Weights of a small transformer language model: 5091 steps.
MLP neurons of a small language model. Each row is named by its layer, matrix (up: input weights; down: output weights) and neuron, and shows model dimensions 32-127. Each number is 500 + 50 x the weight over its row's rms, rounded and kept within 0 to 999. Numbers have three digits each.
After each neuron's rows, "fires on" lists the tokens most often at its 100 highest values on Wikipedia text that the model never trained on. A number after a token or word is its count.

L8.up200:543469510520561535575513493496462437551454508523449550516435542544461483470514480495537456463478480465502476528536446468503497568526471541564568505527487470486470418545525521484473384398458444407520519493446509485588409433512505562554562521569497513446441509412523431534459534492398533568
L8.down200:523477423505473484478410525514606452472482536464565570518494515480534445497501479360540508516517477442485511566458542413430534498591493539519542599516411456497468494472466418419513586559542548514525434534494488461533462530503507442491447508423394497501521560541499538540463400539552492557
fires on: " g" 49, "ig" 14, "g" 6, " c" 4, "emb" 4

L6.up503:503454432503551512378504533499538413485521528429442424401440535559541514562470468472490483420507440548476548514567426625612436470446399415457516489501512499560452479582612561383478435376499551458528506504509538583491546539475488561575453466494484466451452488546415470510491462539478499563
L6.down503:434481507506475439550540553577505588433522476587504504491526444543471448507464524541507507590519501488530438602430408479537504515453511505496570503500529522493511441511495594493414494574534494419533424511452469576478486518471524452494545504531550484514520475425589533564558569446446521521
fires on: "b" 30, "n" 10, "ie" 7, " of" 7, "-" 5, "ol" 5

L8.up180:511494475490479547515494556492503467503438545455595507554522474394459519490470493457517498491576501504534502507458449551520433467501566579478458432430530430560490452409481505539519440460524472475511464526550578520414560498510457456538497494445626591554489528573511499474515590500444544502
L8.down180:448439555538485574545512460542457456437566515513489501535446472539547402537504462508463507509504568525509500494534489502510555516493496563558578450411409422523513458505512493449523422482539596467465442568380463586538526530424519603503562469467543472446518448484497507431491519510469477480
fires on: " n" 44, "b" 9, "ag" 5, "and" 5, "ant" 4, " N" 4

L6.up497:456611493402479483400516503517549462491592504501612460406497526472503581455507504495554518488455449541490553494516433580495403431445457505532553501448506573470474459448421593554483488459421486523405482450548427540530502490523453502453485581438455530423502518443485490514474508554509547473
L6.down497:483448535532512471509552529573454415552537596400519521512474467443499514469504392531573494489445493497576502450535538528562488514591539529430457539529432384447435456556460478529484486530509488531454475618569533513455507473473503515418516553443483561547471375561452558432543454564477471459
fires on: " It" 19, "at" 13, " it" 12, " Art" 8, " art" 8

L7.up50:498539489504520463495457560542513487497542518594481503634500574630537530555534501460505553497495514407491513578564485460522506577575537531551425558594512495477508440518532527449500473560511575507489536396433457445427500515582476487433382491430518559467479456437505385471480458477499508493
L7.down50:460455527473454496530452513509403487516450529537468451477532529613453445445498539505494436560419505496529484516530454390513589442449540493523564487418512496409536420486498536472466513528564443572438506569530471531488508479533473546404518365479465528558598623574481473462441480489559497461
fires on: ":" 20, " of" 11, "u" 11, " the" 9, "b" 7, "s" 6

L5.up443:448451514511542464451475418460448539487486410493497494509465532589521411454482499555507476462489475524458597498527418588548579480459462535507410514409461574479499430630489517461536478446433485441488518478532521456472569504523536573420443464569496486460439480504528426569521581492532330530
L5.down443:604477470563440451414532498588433515435514534545466530481439517485490529536633556436458511450591505502561511572502499504565470542465540477608480400517580528451437444472574507473445503496539427420499455487468529599414531549530525491513452448490485598520557547465501499464513563442498513583
fires on: "b" 20, "-" 17, "her" 15, "st" 11, "h" 7

L6.up23:508577545618543538431517500544432560519519467601591527478502424577510530489480489550535403475535464506477435578550437547509511429524506507550568426415476520498373507539468512441522476453592434515501440487497555509492589399563458539461538447552476504384479463569514502414555555503512484460
L6.down23:532416514490470370516519367492463550569491515558480551456551518571531502481527489546475481488484494451579503522428374537513527547533546553454542414394556451489526388476454358573486566516561486526478490552458547494415523511414502485580598527546571534491519495487501568529481544493555418476
fires on: "ab" 23, "ib" 18, "emb" 10, "b" 9, "h" 9, "ob" 5

L6.up407:517507470450510425379586537572504571522469523432488613509459505521562534584480515499441513568539461494555511542591548438478504531492454517529451550378585420450396574517502510493525518496622557497487417463475489521459500428467440566514497442479567526475506522530480453455481480529487527533
L6.down407:470554467539402562513558495479474386528537559474510458532557359497443496438509519529534577557462455500410445480606480544415600472492488524477515475573523437504561511508520451393495423501554569443485486516580492554477523505504517502485559462540555424437521500516522526601458526439499444512
fires on: " w" 28, "w" 15, " t" 7, "t" 6, "ident" 5, " re" 5

L6.up344:543539443356502488485500422460552531445440479513489424401512587541475488536441478526536466426546437540525476543535557431520477486533516534485616551415537516524479523507530495592473469509512467463562558535499496491588423418424408489424491493393512499583529543539522496392476526483595548536
L6.down344:566423554555527417548470399492451536558399520462521520530578491510557503403433504523478568525542548463548497489452439537520494587507450463534447560591503463497471472563459458525500513534429533655520475429487479376502474580560576586509490480488550522493477457559497443521450471504521466526
fires on: "ad" 15, "t" 14, "e" 13, "el" 7, "cept" 6, "or" 6

L6.up560:576454469485489530457566541542565436544461481474424488463429605536487530488559558458586503510521505522425361454550554411456542444432512541470462603515585552508533532550487448476517408468495573530565536415589435526543531467488510567470466461480512474441532496382560499408487584550541487517
L6.down560:498539487460510442511494526465479400594532577469478491471554507479456494494544507555549480521503486555487481400455480438527526499509391451472555451594428491458515437521471460489559545485420510558570412520510522513476505474535556484509504494525488486541548417560524578565548417384521482472
fires on: "et" 34, "ad" 17, "at" 10, "or" 6

L6.up410:527477606460473508524480557517482555423422513469518546439481488466441439529525464484516519475520567514435473481464440434446516591571494495368530469545518532497475523523594474448565431569537523526527538533512425508448526580429550529381492482506453500560516452521512407528483500435652577536
L6.down410:512582444450517483543444468443543506483526562537574481475507561523539521475482526546498538565458474466402550549572445486540418514578466482397521557482429480557503502451430513572498655487460514486505499461486561484535499488506570538393483566528454526537461530524563580514514493421466440476
fires on: "ly" 34, "t" 10, "imes" 6, "ver" 5

L7.up191:548423578437444501486489616537550537462449542474436461469520587467491468495462490560480511526502493455511490514548522533536485506495408535463575537457439408473456486588517450498521470461504484537518451539492523492564577454591436535525534460431515399541444660562469540613493440479585543490
L7.down191:413582479459488647476487467477521452462522493408577541374506423491460461504466611602535512526433400461509496558553507485432483535543600494554508482489498475519559503522584466436461481518509519440468559456512444548506499498486532443458544512495422514434479482563462463498529590555604502463
fires on: "ust" 32, "ould" 10, "t" 8, "ver" 5, " re" 4, "p" 4